Weights of a small GPT-style language model, trained from scratch on English Wikipedia.
Size: width 160, 2 heads of 64, MLP 640 SwiGLU, 5.98M parameters.
Architecture: RMSNorm before each block, no biases in attention or MLP, untied embeddings.
Training: a variant of Muon for these matrices, 113M tokens, 3437 steps.
MLP neurons of a small language model. Each row is named by its layer, matrix (down: output weights) and neuron, and shows model dimensions 0-159. Each number is 500 + 25 x the weight over its row's rms, rounded and kept within 0 to 999. Numbers have three digits each. A neuron's up and down rows have the sign that makes its largest values positive.
A block is one neuron, or neurons of one layer that tend to fire together. Before each block is what it responds to, as a language model described it from the Wikipedia text at the highest values.

Responds to: Coordinate minutes mark. Mainly the prime symbol after the minutes digits of the longitude in coordinate strings (94°37′28″E); more weakly, predictable mid-word pieces like exp-ed-ition, Emper-or, Doctor Wh-o.
L3.down93:542556486475495453489462520491497459496498523495488455471490529499468481496500512515514480520481463504518496483535522515497468510493477499468523547559512528548506486485476511457472457483497552526470479503491524512517533508514500510506544523530511534502514494520525512480510517502445491513463443528492497514497478492476478467472505506510530504463490480503532527521454511514511530520491436505495461497488531481496519506512501458467503533495514527488509484499490479456438503498558495
L3.down193:509474497453452488510456492473493510498488504521522494502518514515545462456527488496518532497479470478521471473473514561478507423524513515531508513464512492493483460521486507491515527463519464495521502522443517402474535521519498423499528487519505499495510500504481505471490493503492487508494486490505511485493491504540467470528526494483516501515495501502504514529519476548486534503518510513500469498468497461527524474520546556514504481472505518480500479520468485474468491511522488
L3.down226:514513471516506452539512524509510467547531495477489542501548518514521486520523508486538463506462494499524526502499472471528502482512442511496481486462499464535481470519531466488499556449492459523533492504483447540532532509503487483482523477514475492477521527512508543495485494529463477523494555486548471525503491496511513538501514471463511504495525482534491506483456529537508501458507466500510510498515487470466511483520478518471478510475528472483516448510505528522511542491490485
L3.down282:492484481499548481533518512578518549467505531433486491552518512475485490476513505493485539485511507511506537488488531508487520517525505524503577511514492509491492474483499460508497493529513528504480459536517468490531490469474501512492507538514507522520517533477486501510534507506501531480501490492522511505488485478491444507523450539484446505503495520490494496518518540535487546511541489521459501487492512540484537512494515535415512506475464501518478495500487541492508509506511474
L3.down312:461494537531520522510528506479494463496500508508492521510490530528532483455499475489513488520500520464489469490487517459496520523523481507447533479489514457487526503468492492480459491490522474521489513509490489544447521478514479491486529556531474518471524527509482515516547489484480488518518509525517502509506568506504482506520489538476510490498467496485482540493466515495457532540472440481552499478526479517522473572496531490551471520502494529535507440487499502468509504491505503
L3.down322:521550510506481491533499524534481533508514490477473528547484522508516507506531495488487510542505471514525448514511492460466472488428490536480510493515512475535475517481518482506529515500495530508493513509492528508519512499503485503462478521538470489476480536434521506498509518560492513523472463501517514486512518498520525529530538456463547472519508490503543509493535535515568496534526497444477503506506507515524516503500513487510496468468517499490482505517470517559499525479552515
L3.down521:454498509502496508508478497529490533511534506509485498494504472533509468520522534458478485535450501495498481538515449471468509523512474508497512504498545538490531470468454491490515442536496455527496494487492514533514479493517487457526474484493548517509525481489473469476530506471471526471517492463536519508510503483465475501479529524482480504537483477465497555472488508553469481519494499510513495553507516542520475550487483527506519461532538492470512517470539525478478476509483483
L3.down629:481474495536491485504489522491519520526497537508505519515491510509479525524526505495558460448495495469522495470544471511502469516514511520522528562475513517530505473496514481473518496517493554512520505469482541538522502504490540463511495462513529481511484536527469505503500514496463507499503492460492539449492483558508496467454486444491508508509530514553494479505461502541482483484506527505516512489490503503480498516501498465525517525477536469477514570477493529454451508512457487

Responds to: Infobox field colons. Colons closing a field label in infobox-style key–value lists, such as Elevation:, Alma mater:, Released:, Education:; weaker on other colons and table-cell word pieces.
L4.down117:551467478508496480536494512542537465482461465503502490514514514530501504486539498507518502523523511546518481498547543519471452496493506469463506501459483538496466487462510499508517520527515463526510540529488472471512515493510477490540492506533479500489507464506549494513509504482498500442496469504518529545529508515502532462500528483516467499488467439520497549519500512506492495491460491520482462477512496476514476548485514497480485501549552470483517484515475467468527514492486553
L4.down230:501496461488445492503511535475533498538481525474518469495488493492477528464520544443489481511526506528533562491503487516488462473549461472485472494485527513508560481474544488497496507475480517507497505492542470519493466472540521489499540480465530473501462473498479503507485507474516488532518497501520472542513495544497500554468512466498503498465483541533474476454482518537511504470462491517490496487523483488480517456549481522517489485526488517491516481524483510491444493506502497
L4.down266:533490499524465509467459490539531491515488499496504487479516540519486488483517539516501520413515518461516541484475524525495483485499548505502515538486536458488494507508510490519447473450509440526478520520471514515495465508515541509502522517508534545508511507479533532512485554516502460477526490518510494478515517472517529518468469461480463477497512506540549462498509516453505483506483480520477495469532513540503476546492514533522506510479496488528514472495502503501546520501508519
L4.down338:512501470502503510519493496502523523566492509513477520495541485526520465530509508537494503489520484529513451488492484487541512501572462504528518535522497486527494509502494494497519498535480536493519509501492492503464537478532548490485529456473511471544498498486557482490509488527491518429498499526480495551506457520493510526486496542508494528541503520529478523499500531546479502471499509499493462483527495481447532489547490549488533427531518486521501504502490474472495502499478507
L4.down367:509534507490548493520523528490472521502451431492515470533499487461514490539489514470519487542476506497507490467530533526540518494505492509511503493496494493498491482507494530516485478480538528485500487504506514501504524561456502519494508520522454496517536463481479500543508475497521523509474520507493518491527540449513476494521493431536484483517491505489489559509512491538500549478468493512552497501509511533528529522488510487482530512494541437522522508512496532483464548477460471
L4.down399:494530511463504510532482497525479531542468483500503466478512477514521502519530504460480515526508529510509534500482459506461518497454447517520491521470507501553486531467527492508489524487474528502486491532513533517507530479557488541500500485501511525483510480528511502544513533542508543528509519573530471526495544494553542485504486521547493514465508535517509488489527519469516513502465502454508500486487555529535516489492496510484495492500503455438478493491513500456523509496490501
L4.down490:518519461495488435546485536502492469507513502531538492483538500488475501509533447519477501473468489490465516504477469506519494490508477520534482506457479514463481491497514486532481475501502537484511465528506463518551498513487518466464545517530550458461515535483501475497512537496484535536484494512472513537525512479541505505514506497556472476527536501527542543481529502478488527452476508486521483501495504512520469532502461475547536507508527481506486504534490461520511494516513480
L4.down577:511443473518510497501493528476534458495507456474454484535542448483489534471471500498509534479496490502504527505493495503531502522488426502522512490499497515496529463503521473496466498528472451456543501508519496511521495515526498501492485531484470497500508466503522530517527585512532495524526560542498472523490527497536519485487489557532527496512465521453506526507503530494528492493491472502478496482503508498496483529539533508502518513517454479500549508523484470507498529478518522

Responds to: Coordinate minute marks. Mostly the prime sign after degree values in coordinates (46°28′), plus mid-word pieces like "it" in epithet and lusitanica, and "and" between names.
L9.down598:480471511477518522483512523491521547495473486481496469476453495496500471465541453549539500430497478503501481501514504475461457484493534480540539529506509435507457468467521522521541519478550557496462481526478529459490511493488493540468469492507504491509511469476491465502501459504532479517455538479500513491525467467532499491516493504512503503488459471530517491483476498514496527477507514493474493482479448529503477481464497499510501509476508511471532499506483522538488487497502531

Responds to: Line-initial structure tokens. First token of a new line or cell in Wikipedia markup, such as split heading starts (Sc, E, Early) and list dashes or pipes.
L9.down562:492469505525512475499512514486521534552516522520524474519494513518550519489490534519533521523441512543499462495527515511498500493496480487491540565496438521460484549480424480508503509511464496522454479488533493492524542484491456527473515469496474531501504505495450529525524526517493504503484514500510526496510464541462514493488534522527545521477453515493556531504489506533484526482472507492504509504520484501529531490518487478490463451494508485511501482518495493516498511523497537

Responds to: Mid-word piece after c. The second word piece of words split after an initial c, as in c-ous(in), c-ele(brity) and c-os(modrome), plus some other mid-word pieces and line-initial list hyphens.
L3.down152:484530489515508524526501466522463524505481470450501488523483519464462506537498555545473489464533492515517466488538462510504484525463455496509473475493513531519495485507490548460521465511497517493509456505539543541452511482511462566488509489507519512492531487483500540477497502468488494530487480517489465465504440494483507486504486492467500508528497509521500500520507503528524494538522534492527522527486547528503467516498455498477450473469496526496493494484493569484487496505496495
L3.down306:479520506472464462515515520508493457543499527521525509501456440517503530517516505498470515510524485513491493518520517495437503528534535484465509495486485516502519526491534470515500464522482513513508494498500548547476504538500503437496490481554482452494471481453513504516496534499500503483525501508465508487539507487498553480484483476485475505542516481465500516468495521487500489524492517478525477513530521510474525488468472498511560510476548451510524532476487568472523464493497512
L3.down328:504542525481539514510490518503550502509499507473546516471501472576502477500475456510515508494518529470521562512481484528545513510475509510501512486548468495524475513503481475520490513485491547477511546504496501524478517500548506519498543487511490513489467488516498515492525485505482529485469491540506491512521519538521533476511511524484463527545527496523550488519515494511496534496481475483526521487475529454472483527508477497556513502455547456561466485502496474477515507510524529
L3.down442:491516463514517502507473500479515495571482488497461531445528494517535515462495502517492510502475488530480547530528465519500526522507551486462504517455501476503488517502534495519506462476513501490554528489433455486485463545516488487495521495488471478526487509492490497490516479499471497482500474531498542473471537521532477506502516451511499455498529463492536539499539524500492490517475467525495554516460503510499506490492481553522515520510493511519510537516486463502498538524534534
L3.down559:439495483487532519486520503527517494476473496520487521457509515535467510469507444542451472505514485437484485522533476507507498520551517490493528524469503499497516480516493547512511462497510467471510467521480501494468499512510418531454487475496535513513484526505480523467487478514477463506448499505484500490505483515511442496513447513511560520508504462513529500470477476546468478486513505487506515492459492489485505527499466502522502513482483500496547524519495491470527500542486509
L3.down564:483470500505505546472528496509460501508502511521475490522479456433502512492509479522523481490501495497529505479519493530533485510499509459510556512511461496521516509530490466481502512520522532516526475473481502503518500495554484517450523484489506519440467509517513478498457486489468534523452447447456491503473475491503495460516524535493529527516494513521491502504508510512475529516512522482556514531462496515525517526492546507508491479456518408491504492515502517507508512546515519
L3.down594:489511519526481508501517493501520480494466502493514521495481508509507500530441493491492496513521535507487511461523477499476460492505499530437490475479475517535466538530499458514496523482532513478481517518525493486481527516482500456550505487474517524516503511496550499567545459462492502491503515435534517490523489457485554514491452466487441482537505504471464528505553518504502481497492503485528500494545501499533486455464502535505497502516460456482502525520526482467515475507521496
L3.down633:487476549530524496470470520487477498493513482489550514477524476510500493473494487579525513436491479517525518487539472477475494500546531482498531494532462528506468498525492497531523448516508455487554515493484502446502510504477481475493509523489529517493465512505504490490492503494454485511505477494504509504508453515470493480511471552445488528491504509521484465529499486483508529511455481494494485487524509486512516545549526489455542549498537480484502496535528516479522541499481491